config.yaml
n_layer: 9
d_model: 192
n_head: 3
n_kv_head: 3
head_dim: 64
d_mlp: 768
vocab_size: 31096
activation: "squared_relu"
norm: "rmsnorm"
norm_place: "pre"
norm_eps: 1e-05
positions: "rope"
rope_base: 10000.0
rope_fraction: 1.0
qk_norm: true
attn_scale: 0.178
bias: "none"
tie_embeddings: false
parallel_block: false
extras: ["capped logits"]
init: "trunc"
init_std_qkv: 0.0284
init_std_o: 0.0067
init_std_up: 0.0284
init_std_down: 0.00335
init_out_by_depth: true
optimizer: "muon_variant"
lr: 0.0164
lr_mult_o: 3.0
lr_mult_down: 2.0
beta1: 0.95
lr_head: 0.00914
grad_clip: 1.0
warmup_steps: 20
schedule: "wsd"
decay_fraction: 1.0
decay_shape: "linear"
final_lr_fraction: 0.0
batch_tokens: 131072
seq_len: 128
doc_mask: false
train_tokens: 547800000
steps: 4180
dataset: "wikipedia_en"
MLP neurons of a small language model. Each row is named by its layer, matrix (up: input weights) and neuron, and shows model dimensions 0-95. Each number is 500 + 25 x the weight over its row's rms, rounded and kept within 0 to 999. Numbers have three digits each.
After each neuron's rows, "fires on" lists the tokens most often at its 100 highest values on Wikipedia text that the model never trained on.

L2.up324:496494519483497512489520500489483418512460473561497481466499507490538472503487505497517483492487491454447501479525565531475511493462477475552537483518490505486550515492508507533515492526478499519511510539532487480481500526499494536483508480500513513531478503497490535448469483491512508504
fires on: " by", "er", "ak", "k", "ow"

L5.up602:493503519486526456482521483471513488513496473503539470506437517475499545499482488496552491463476500495522490530506509521481459496497475534521486448510514506490513500499467484472604544562507539518503533522489503458522484501526510516490479500521535481498515491519498525506496524498516448517
fires on: " |"

L2.up429:536509476533482471481446473526499539518495526485462502483530488493507501477521511488475541465544481517497470464472472468483503518479529536494453484521524519522477506501510496519505519489445503478476491526513505516501499522481513539495468503529524497515504510462513472498452474507486487501
fires on: " or", " for", "g", "c", "-"

L2.up141:544504476461491496480503552519528489482530516490517513473548458529548494475495487538515501483552505508477505503501537430513477504523539468513465495506472542515546511487459486474512505515494509516470522511492525461526469476493523525531532502481479509500478576511523467541471518478509500475
fires on: ",", ";", ");"

L5.up701:462503469480490478522494485465492508512513484485489539486510463504506513473472511512534501501467482505531499488522514480540463463516502480531498483460472539509487505501464487513476462518508480488475515509532497521534514525457493464480517543517528538517502497529528493499490496456510470479
fires on: " his", "'s", " His", " her", " Her", " whose"

L5.up294:480533482503495486520519515480508503512476462536515506516518467505496491492491515526481519527491483446480508533481479572494532514533494537501503530495515533475502453511524469498495459509493486533508545484458492474503509508472487506523577483538504509506494466467514489504466471515489496478
fires on: " her", " that", " his", " is", ")", " who"

L2.up455:494519471502461501461473498577483516508511498487518571521509481519477498505473503475499526493503486493502524507488475492546502531525509496506448505488478517522466502524470506502494506483447517489509513526493505492513502500483498497519525463523474521500452525495491532525496481521512532516
fires on: " years", " life", " events", " “", " things"

L2.up721:547501471541477481549525491493513475501476477553506546479468519505501496486489529491538492489504523480492500537545515507497500492549511541509507533515504491442469530476516483493518543493482525485461482511513475464509515483480453513524493544506548508467492506445472468456509531476490498485
fires on: "^{", " that", "2", "/", " place", " ^{"

L5.up246:484510543530463484471521484490497490495490511491517528506468525490528525485509465505517539502517505493518471495514483447469484491510510467474496467471501494539486541556504503521489494447450484497497502532511488482519497526458513490495492488462493481477452495510532550523462506529514489512
fires on: " well", " \"", "-", "ly", " inter"

L2.up33:513483499535534490521490485480482506454494517510492517512485467515508547458555483499511489498486493480524497512471523487512508489508482524497479457495538455537503486495482507478494458537469490532512523484507457499468518486524520460484491494511493472506468482525509519520513497547494523534
fires on: "v", "ov", "ev", "ova", "iev"

L5.up759:505496502518530491526538488513528531482481505500502450468498494497494455543496497508553475499461480492459442527474504497501475511499486511524515502499474462492492515498509521529556499485546492509493512505502492497478488484486521476549523476499468447490503522499494550528497447484558526527
fires on: ","

L2.up118:486509520499490495526522511511504502520488532495555476537531504507492511500455485548542558468460461503498532451500525493504438501508507501509532490491521523453530494481520470482483516504513504524439468512497476474494498505503504520516488514488498471510546584516425480525509502460505523502
fires on: ")", " of", " –", " even", "m", " %"

L5.up375:524507530519507516504470531504520484496504506490514511474523509513512503478567487529501535466505493467517484515482524504513518505491522511462481489496442449534488507487554486465507504483494455450533494540469487465486484503505497556472483518523513495513545527486515449499511508531463475485
fires on: " an"

L2.up391:474535494483477530487496493501493489497470483482476504458517510497503551549510489491512522501499513501550503503503486528517476512475459481476501514526472468517482581537494508532554531484545493510503525519505467548485461465500494495519476502483488505464498493520506497524523470510497496533
fires on: "i", " Si", " i"

L5.up192:517502477477563513451537529509486540498457533515497471485498487514503518503520514482472479533506525503517510502503511515497518491539518515495520484524518514509501507494453503516489551509504494506444504522512466486503516513496511528513511470515570471576473498542471497519513508483513496475
fires on: " (", "loan", " Binomial", "."

L5.up40:503443514479498506509483518466530495469528513491528528486509450493531487480492468483517466537473517496475504530475529508499478527494509523492523517488492485517541490513550485430471539480485494467506534487502529508501511510549529488520523568494543495523466495533449509460493519549500529477
fires on: " ("

L5.up576:450514485513472525504554530495481494491489523478480505528515477510491481517496481493489505526466508489524493482483546487503496505503511488448546492485475561520530524485523528511425470487483470509477509453476494510490500557454536509503485497504518505473530459529494497516483470468496465509
fires on: " the", "'s", " a", "'"

L5.up638:493550473489556519523485517510480512479504525538475520527452484508468497497503464484465514495516500476496481495456476493504463507465456526501509485467523494493475496521468498515464526480488475512488461510452495499522495473522479483481514487497543489477547545498488504439465535472522488509
fires on: " film", " album", " game", " called"

L5.up431:475492474471520502527510464524514472508499510510489507508509501467489484504507485514464509523495500480476473535461486495459485536465541524492509514519463539448496513515482569536502536468475466502478488515468503460494491496481539443529522448492512504521464493505436510455517521484482472475
fires on: ",", "er", " May", "ar", " November", " |"

L5.up98:482481524532515527500481502485400449482484519513513515491515504479469454491486464518473497517556477491487497515516479474479497495520492546465537483495487495525518503509532526523504489520513540501547451474492502506501520465497492488538529494450536516482466453494548502437528555493496508478
fires on: ":", " (", " |", ","

L5.up654:491493506515474515490488530482500483515506495517515522564483501499469483507539490465524492557433502502456566458507495487500459515462499525488477520534501540563541531528521489503503503497513500482525494511512534486483471492525464520481480476506504511485472464458526521517467546487493485519
fires on: "\n", "-", ":"

L5.up427:551469526541473457445525555473502479493503541500482500546487491493467499485497523528514484486483463476519469478478515517508485485498519515518508472486467508469521531585496505466500497490478491521490517456505541508484490518524506465526505508494500492493524502534493487508496513488480528455
fires on: "\n", " |", " 1", " 2", " 0"

L5.up94:568520467537489500521504510504503533535502474514506501472525476533482493535475431543553466525539534523510523501496529488512506513497538494502500485512474452503453489498481501494507514504539495526508493497439505505475482433468532490440495486508537507485509490504501506503492533465483488500
fires on: ")", ",", ".", "r", " |", "b"

L5.up581:514502500540470508516541503497506513489494510502503489463550520532508534532532533486530475509503520536493485524506493538499506478478493503485526475499504453493504486531490533496478490493544515513557469480498480494458491530450486531466520483506478499538485484528474460502512538479458502497
fires on: ".", " |", "|"

L5.up198:525459486515479491488468486566501472470462516495534517509490490481511478485513492532543529470488446552534486467541492481560501488492508508519510457509533515511531487510465513487502466480523533505498488507494490481497485489520532486488502496446436533487539512507520508496479497451553495507
fires on: ",", " %"

L2.up687:498501552457465500513494472520493485482497525525490465502520512531523506512474525459483480474469464472576506513499476520525507485498493490524527491502508500489527530519524486528514527474437475494512490549517490467486486523506489535516476500461493506505524517479488485504533485528465457492
fires on: "ed", "od", "m", "er", " directed", "id"

L2.up70:511476519517475541512523529471521494519496521470504505483480474526536497463492482541499508522499562472483500487495543497510474471503512470463525466524494544498486527459503480468507489458480501462483502508496471462511527499520511469563511487526492545553498535522501519493460500457469494468
fires on: ")", "ol", "),", ");"

L2.up720:494527496487486509482528492489501531513504459530541556508505498479510508512539523489471479557499471493467508473505461511475465491525509461479476461482445473511528491455491494498505533536452526496475476476446522502491508546476483493536522505455534490463508479515468484451527516552492509501
fires on: ")", "–", " as", " be", " were", " was"

L5.up53:516527487520495469486508499548487473512540495507492505474513492515499537496492457509495527482496509475505464481463514485496530479522470517494495484508484460486534511446485490523514493507511473462476476506496441485476469476487537491501488462472553486490534553501510491498516462505516479487
fires on: ",", " was", " wife", " at", " is", " son"

L5.up179:511491503599474521511475550484472520464495540463495528469497503485533485492514517487504566510465491531522462478532484517557509474508513473479498511480515511537505505513469491533546498501493485469437503524514490491528551516493543527490539478514470478481514504475496518507458467470483505531
fires on: " his", " '", " their", "-", " ‘"

L2.up123:489488542553479495528530474505512502517518452497497543518491464509527527516500494502557498531544499504495498523525510507480489487489524543449560478502520501468494467539526496521478467524479463507477495526524464509513508457523514531536535514495545511521514478506509476476490491512482511490
fires on: " of", " who", " =", " father"

L5.up381:510467480518493486512537522484502509495527477482522505508515489466482502503488512488477473512529487510518446498525497488517548502515471541487501480503507523517465523503533497506505499523495498488488520441474487544501491493496552497548513480468473454495504517532507527516503517554488520442
fires on: "th", " place", "rd", " second", " round"

L5.up321:527525473516510495523497531491487524500493513543474501536463472545458503511529508524448510501500512424471507514509507472496503460482518506478504532528520449486509506510513485490480491537478492538478442436510446506538523534475496468501537552520508527546493477505488468507509497492476521531
fires on: " ===", "===", " =", "====", " I", "}"

L2.up88:508481494546508516534531519449531482486494558447498530477498492491490525459445553507511531495505530436510487505502491533513521504497509533498526478523490464468482509472456543495510494532486455499509480499503521503520559485457486482479461526524491478558476489478532488505514488476492528504
fires on: "’", " best", " finished", " time", " record", " put"

L2.up632:512511522524516500546490457523510492496481481572503523485494518487500524511521516505527494466550487489473493476498495493512523546541543543489496551472459418511521527493536499521488501517500469472492521531442490539474507517495506488529449508472488457512492493481512489500528524524466455507
fires on: "–", " competition", "*"

L5.up68:514522501547533446541512478489453485485525505553520517517522512510510514555520528540509498491508513505503485521488522522527550532511465487468489511543500503488475484516490554533490510493521479513530496505488464509498467460496471523500482487471546507521458498501484553437452517510473476498
fires on: " |", " for", " of", "-", "|", " from"

L5.up646:519543483499521462487495524518506447557495505491534462468514485491514488521463489499463542469510473490504449507498474548525520518463504517456514531459505491528503471508527511483493477469504482475472560517526473473500540537452504486531543515477505517474509479502518523518537496467441499511
fires on: " his", " |", " some", " its", " their", " her"

L5.up70:480500486474509488489461499499445484539477458538475535509500546426505518448528512486480488498540518487463529559510487503506478535474498525493545529476475487452528508495484482496510461506495545518523507495491519510504564490507462510489501519494502508531474519470491501491494506484483470458
fires on: "\n", " years", " of", "-", " year"

L2.up94:511491527519507456509445482531484471500536518476507452467557518511490501489514541449511476498489497500508476470473460522446501489486532484460534503484519492496529523548499505529519469541468502498464498474455518484541536514499486486503506521516510561486510481495484494485524528523498496521
fires on: " and", "and", " (", " which", " for"

L5.up13:511483490521493497526522479476477485516495509496484572486520535501483504455492442468518486486481497461512514500467458516485508512522493550510507485518480514496478507508512490497491506476508502489510491515524453497505496486393496415506488502491512537520468520516537526516485461482502521529
fires on: "==", " =="

L5.up247:483523532545475541508495555475487460537494495531521523511452487483490501501499504481461474519454541461494487532474488498482490492507475472429551528507514516509469460507522470499522490506524529509478470528461502473517473493468530483492521487482502515501548517527533488461527494521545495503
fires on: " |", ":", "=", "."

L5.up584:497466501499454462490470506523486452523499482514493519487518488517511467539501489500485460540475528520521534497492517528494465483467546511493471438500498497518481478519466465509475528533549498527561521489500452488486507531478471505499518502510491518516496499467468501534494506489452511491
fires on: " he", ")", " He", " she"

L5.up641:513521430508487490500472568486536529495483483484529484481551501543481526559501488475511517512503527511518461505513499537494566490480496490456503499478525482528484499502499484489489501494533534534524485511476480519507539506495515492504482509548502484518518492527506462434501499494495493471
fires on: "."

L2.up610:518474558504486502509440486528491496472497509505527561527532531467522492461523567467483491522490472469488465520536508508559489538507528495506524514481470524470509493516525485536496511504514503450496488523504478509508476513495533501508551524511452525462481470506518534471492503503516491540
fires on: " children", " people", "women", " women", " person"

L2.up657:511493500498479454488482490477424527495478452488459536513509529511519534487552506472487536515477533511487474500476523464552520514504516523499532493522441498476549470497486502498467536491517531538520518537509492541491526525518506486468455495488445513473498457485530493533527479512560491516
fires on: ")", ").", " Ne"

L5.up691:512495469497533506518522504493467492495496512518530531542523464486498537508501483506528514503518533489530495526520527498490503515473488488507501497527465478507523529553478515525465408505532508505489495507513469513485508463529518504489488498512463423497508498476515511495471484488466506444
fires on: " 0", "un", " 1", "ş", "ol"

L2.up545:516514497509465533480528483523457506471512467497519523513494489489458506505507497475521544490539501459481474501468502493496476501505506494514505510515474456540470551492517505488518512504489550490470492530500505474534473520514526493454500502524463495494538457433503489511458483462458531522
fires on: "-", "ob", "ent", " I"

L2.up221:517460521543504483524481505478519487480441507506485474511461501498495528495519469488496510471521478513494533485504547477471482476509474497473466494540527540489461507524509498459501505466543498538492524506509531483480513492484474492502532529491508476572523505547520483517503437484495521434
fires on: "\n", " |", " 0", " 1", " 00", " Apps"

L5.up336:499506466515570474531490520483505510487494531491481528493508523543474513520488490477514502479543489510510489508494493549543494487487516499547465567516504485495489493470523516477517430473454516505503487488508479505460478526468544473491474494491556479468541474485470515499470556534551494489
fires on: "."

L5.up119:525497538503511488494531492497493470517444495501554513500506503480498474526521512518477492486490530521464444445513506485505553549488506546502504507493487522491491523454497483501474462547483538507478504517500496505506476506520511445514452459534446553508479475511504488541522479491502469418
fires on: ".", "\n", "–", " by", "-"

L5.up288:521480514469505505487555444480488457491504467512526516477508505526486504488511510521552501484499472474477530511499574528511489474449530473481541520502518503504505527507492525521567513498463489538501542504485489473503481506520492485446537490525505469533491520449466509461545506486501442508
fires on: ",", "),", ".,"

L5.up642:557492510482501476510466501530513489523523525495469471511474504474508505530461525465456517500511533508503519532491447470556511497501485506491490489480486521532468526485498512510516486455514484507526506546491525473517525492493497503500525524426500453476512478497460463466526496549476504469
fires on: ",", " ("

L5.up572:517509513506485431477524468525537512471507495487475486502476507526488520501497501513476483515505484515561499519476488470495501496532503541513477497493457479473486500479490556483510513477494496508512506461507503480472512508482496463502490486513502444528500475508519505519511482518472475411
fires on: " |", "–", " competition"

L2.up45:469521459482483474467489541509494484484467520469507495500483458471484503497523500506468501511500540487583482501486454491483496531471497535510506493475458508489515502499466509508485449504513485502468519538514472477526482475529458539491489489504469509463493549494515504508508523526480466502
fires on: "f", " Ref", "F", " de", " comp", "ret"

L5.up111:540467501512545489513525517478511530502496503502534516466501486508515481516497487520558500490523528463514470504476566484520508517507497467469459470485488514479532526478520533458546462500510497512499458499504464496511536522511468505499519505508537504509457491534518529537488442490520559485
fires on: " a", " an", " \""

L5.up660:518476516516486487469461523503493507449510475535469545469518510507523485487518519533559462498504527500511487463472506511538499520488480492492501496511506491490480493556456487475542418499516475537494478491449489516527496475511499474511523505516453514506495454475542539514486517477537530506
fires on: ")", " and", " (", "\""

L5.up555:488478477532509502484519452491539510479544484472539475531488504491493471506507503501506521528488500533569469493510483477506514528489504492519498524501483498474447525493525478521473497497484476506523507547521487536513514499492541476498518557491493477520459511549501500493496497519465525427
fires on: " (", " |", ";", "or"

L5.up522:464536481487480514521510447485469456531513514478480513449439470451519500488534468449496488497485508508483516524487488482517516526525493463504514461500515490464505484520519471490494473501509489523471490494482500466489497503479495421522511527490515518581484524473482473525497545508471520483
fires on: "==", "===", "\n", " ==", " ==="

L5.up304:498480480527505502452540476471502496511509467498504487512521556499485513542527454510529518517493515535515520520465499510497442534558548547499472476534504531497491491511465464499491448486518496514535513501474516494472507513497485504505499502503493485487500490481450498487523509516464507473
fires on: "1", "0", "3", " club", " team", "2"

L5.up390:554502511516504505454523521498462511501480427474576505505505469508466514478516431460502523500509470477525482464492517506490526460535509506506500493462522454525562512508500505511481493499521519531498568514526482472460542504484508506460511545528502470501496471528483541496474532503453509450
fires on: ".", " N", " (", " the", " V", " I"

L2.up27:468525500479479531499541488532525499454476499520512520514437515444472519525501536511489481505491509523482496544501490476482520494550511499501504516523488485461473471476506497497526501461490505430535494525468488442444453459468528490497477530490487486497485517540506560491531481490510512473
fires on: "==", " ==", " According"

L5.up115:524548495478509489450523487487509447471494528485485487536475511523490510499493524553537477481497511478502533479452466514480519474456522462521525493471475491506491482517533487463494506546484477524520505484532544474541523487495530522488543549511551510541519490473489487494456469518484494529
fires on: " =", "\n", "ot"

L2.up604:474516503486493510503476510462498532494495481499521514526519508538495505516520470471488474500524487484467478485498485466476508497477489499518488512471500526443537501521481476459452451496465552489517513504495556522489492518456445503512468516488442492516498499481500503514472490511512505527
fires on: " who", " that", " which", " GA", " Games"

L5.up52:480516511514485522542443483521475476515473487504494532509503515532508483496502500548504497520485491532524487479500556529529526468509512478500519497488484537507498512488461500504486510460510504519502486497486479481481531509496506504537536553509494511483498433497526475502517494493490510485
fires on: "'", "y", "q", " also", "’", "me"

L2.up603:471478513556507468510546480509515500544499505540528504489465495499475509506495484517590449480490494500517496463492528480497501491507468510505478478506490528477573470501506511506454506504501499490510513510520457460474494514515543496499508521514509485501393496529501462506468507472515513489
fires on: "-", " A"

L2.up495:554513531542486476471489534548468488490495511491503526531462471504447484476472498491486474504472469520462494499475503475512506465488542527497457466498483511527519508475509484472490493504516449445508499524468526499476495487512488484501491503526517517489519564486514509476497512481513483484
fires on: "B", " came", " found", " died", " known"

L5.up643:493535506542527475494494491517489514478506516461470551518548491515500478520476514517504506477503492469491527498512517479457485522496476564502561453488511536528444495486504480470509496480495483522478531490507478485526522515474486533508475487486506531490483533445511494493483510557516498516
fires on: "s", "S", " S", " s", "ad"

L2.up235:532492526505438482474484468496474496476524506463498470513514498453506513493483475509472505559530487487501469538471497528461503517526544520472499557516514492528516552499520482530504483509523512485532520470468488484500520485517500512525507495465505518496465515492500505508499519531487505453
fires on: " (", "(", " first", " only", " and"

L5.up197:502471455527518479479522501499500496496491499486553468553507524516514519530505480482514497499526490505495486504482514497504489492505464540505526482494474536532553497512519508478491489468515484515511496518497481472458468529498513471552534484541523487528525479500407549481488496524513497508
fires on: ".", ")."

L5.up481:537482518484470508515519513517554506527482500455485509525474526497505465513523517487499512538522495502499521531479488501529494529549532510445544506494492479527521503548520509487464486505487505494506549525539512465503528534473493518520546521511488516508492478491500554509508527542491465524
fires on: "\n", " part", " well", " number", " member"

L5.up313:480497468473507452498452505485475432445490489529514545550519550525483462467509495482500498502471488519521528494542476468494479519491490502480520506486460486456543500521502507456513487519496502501502491514500482520487493513489482474493489499502504488531448527504478515516487468519529455450
fires on: ".", ":", " L", "87"

L5.up570:499469480490476464504464526498507549523506478511509472499512470525462524485491474497481523497514478532479496440484508440477497491531500497496516522505519530510522512529477498530451469529513487501479488500482463498567503560440447445512490454520479503498474502523540547534501518504517469472
fires on: " the", "|", " United", " early", " and"

L2.up193:515501516531501451501523474507497512504518554517500488449509527456442550504518481485501500481515491499540495510458482514493501492537560546516421491507509462507489494471518522524481475542494516500483530494497518483516551544449477482519495520489466497518481509520507479485469491514492465492
fires on: " Final", " round", " Open", " Games", " Cup", " final"

L2.up494:507536496498516494535466451521537490555561478503480558463506474468526466486519526488500481496482506449519489520488487483517501524510473477504469506495476505511496478477500480481518473528489548528527454460512482478528485533515458483538504511492489497485537492476523531502467503470484497505
fires on: "ing", "ed", " of", "A", "ied", "-"

L5.up203:554481537505476466492537516487481494519481461495510477508484503530523528548485471495544461479505491510524462539541511450510482491466485479474514505458470490505508499537524498550566528479523533527508533523507511510479471544532486510503526501519518493540473484500466517475468467480457484490
fires on: "k", "K", "ak", "-", " k", "ot"

L2.up510:487477497478501525484508481539414516543503510527517547488505489520529499518500486491514532463508492530533491497497500483531476514493497559480479498457491517531496512523507460444485473536452491506493464493522459475477482476515507495536485505546487499485507546454482481507476516511504501494
fires on: "-", "–"

L5.up339:504535459518515476462503491530496473489483539508523467548477517442471458482531506506502493508473496501541491518463462466532453496493473487452488517484482488517476489505525488503481506528517484532488496506505513507502513542524507500488503464445459486502532486488462512502525507515481541499
fires on: "'s", " =", "===", " (", " ===", "Career"

L2.up498:485495479501459481505496470476490503538476542476469504525488506449509485475478479478513516513487473507500470509510521537487476507512482496498471497495464502525509487526464483483520527457496495508490490534502505502464506513484474503426529474437545483483531477528493544514499533497538428532
fires on: " al", " of", " public", " family", " Real", " government"

L2.up16:531496509500451499500492512484511470503484497510487492493489473509526498461497496480460531505527490493540496492561515453484481486477480509479538476503472471476492510537490450505505533490472430474498537504543517484501480508496555497489463465472486476488484489511499506529495488510451462497
fires on: "/", " of", " or", " /", "'t", "z"

L2.up739:532557525536488488540502493512475474478528475502483513511412518484484474521534513463556466504487493498553439509474504503501480523519510541499478460522485516483525539478499494534475500459518490498479486519520514480517527491460515527499553506484506512474524498515517477487512530526536470495
fires on: " club", " team", " album", " tour", ":", " film"

L5.up337:486521512555490515409510533543477478479499464519470509491485495531461500534545517499516490519502555505506476500480527502495501474515508481504487493508529483467519504545504485513517518527484507487502509561483502494540492501494499565486509480498450487511514514462518525479500484495546488527
fires on: ":", "-", "|", " |", ".", " UTC"

L5.up36:479483496486499463557499569492489488507507548507518553489479480511509513471480428494479532502491473491488507523515501522496483506488475533522480552492515469505537540493462517490492530496518500511501486466478497514487481451511524447534529518495507500484497529447474495462523513489492501518
fires on: ",", " of"

L2.up481:477514472507514458509520532513469492533496522481525480517522535443495524500482480508497520520492463499483456491472477515476517488490477548484480481499475415486537487445485484479506503469512521550527508477498488457493515482545496493523505485489537475479498494511491516488526522454532496521
fires on: " of", "m", ".", " most", " Binomial"

L5.up650:517489479508487498515488445520537521468506464510526526523469503519464507526521487524539545528494502496489483487504536501501499525459485480464495538506484502462525493486474482508500468508553495518541475512485481496500503510550488491522463539530506513566498456519514591507499513533509470498
fires on: "\n", " and", " |", " or", ":"

L5.up138:485495528507490521559501500490444506528508528454491505457509500501476458494465512479506502531536479453460462484514499560484506557464514533512455487516498470523517507477463533494495531495483515510526474524463495522512458494467493480490527532462486456523531461500502511481499524521493492502
fires on: "-", " home", " up", "^{"

L5.up308:543501521509477489516521528478529469486469538519502553533503495503452537433482432481514505466515503464516514501513458505478504511474550540511509491477491491506502506524478536496521469559543476497435511475489515510492526482503513496482489470477490432493533505531487550512497470500493522496
fires on: ",", "r", "i", "h", "he", "u"

L2.up417:527531522462494508488513539514502498499534533492515475515513499476471505492467425487479491466465508460515501498485484517510495488488480493491522491506511464480540510538499510505513525487505531505519505516517420520497510486482492483503520532473469518513532475512515471495536519460547478516
fires on: " New", " of", " imp", " down", " North"

L2.up591:526439479501498491491535508557504510514518515537550482481498457520539467495505504502511522482535498507478536487531511461498455476495504558471509525478470546507485448483515498497459504506507524516484511480488509450496451509500524490506508500515492464511530528524507490445453475499496496515
fires on: "/", " /", "–", "{"

L2.up634:552514482511461503531558496450498478505478483475509503505513510503512471528537500541506469480530510458526459524510514451498502498554515471516487494493464491482463538478472532472461477500478508493491497523490554552530509499504473482437474498485517476496487488520505524537484485502515513544
fires on: " later", " after", " 2024", " 2025", " before", " old"

L5.up262:500480493517483493455503448481527452470508494501495475467508513504521524483482506484530502537507528469540507486505489483491525508500484535440521496510496514540501550491483558468491525500536524482492501474510475480477481496478489525489476472503491500479494487513497479546502511498474469535
fires on: " a", " of", " an", " was", " |"

L5.up99:492487497461472470501515486481463483481491531499456518529472529486509494485495505473496506483473505509528494485476484477514496508484528527487512495480523510491479520495511472493488498478505516502478506518531456495508513503504501433496514506451529511517478523494516491462494455510513532525
fires on: "==", "\n", " =="

L5.up358:526514513517544478462515516490505459508549553496504491498482506518471516482475476533482458499547512527484539514495523515473470504484485521495483462489493512525523484540459496522469535488511449451482569476484509537525477518454498501538510473512520504478530464514516482502509487527522524468
fires on: "S", "s", " t"

L5.up251:485523486504513490501485520510460516501486508512537532506491468514524518518497490524514485498502541515533475467536512492492493523473473487439495526504525518526483528499498495504499495461530483531474581507526524512475513531516465499469462498499555503508506487511535477533471438496493498519
fires on: " \"", " 2017", " to", " may", " would", " will"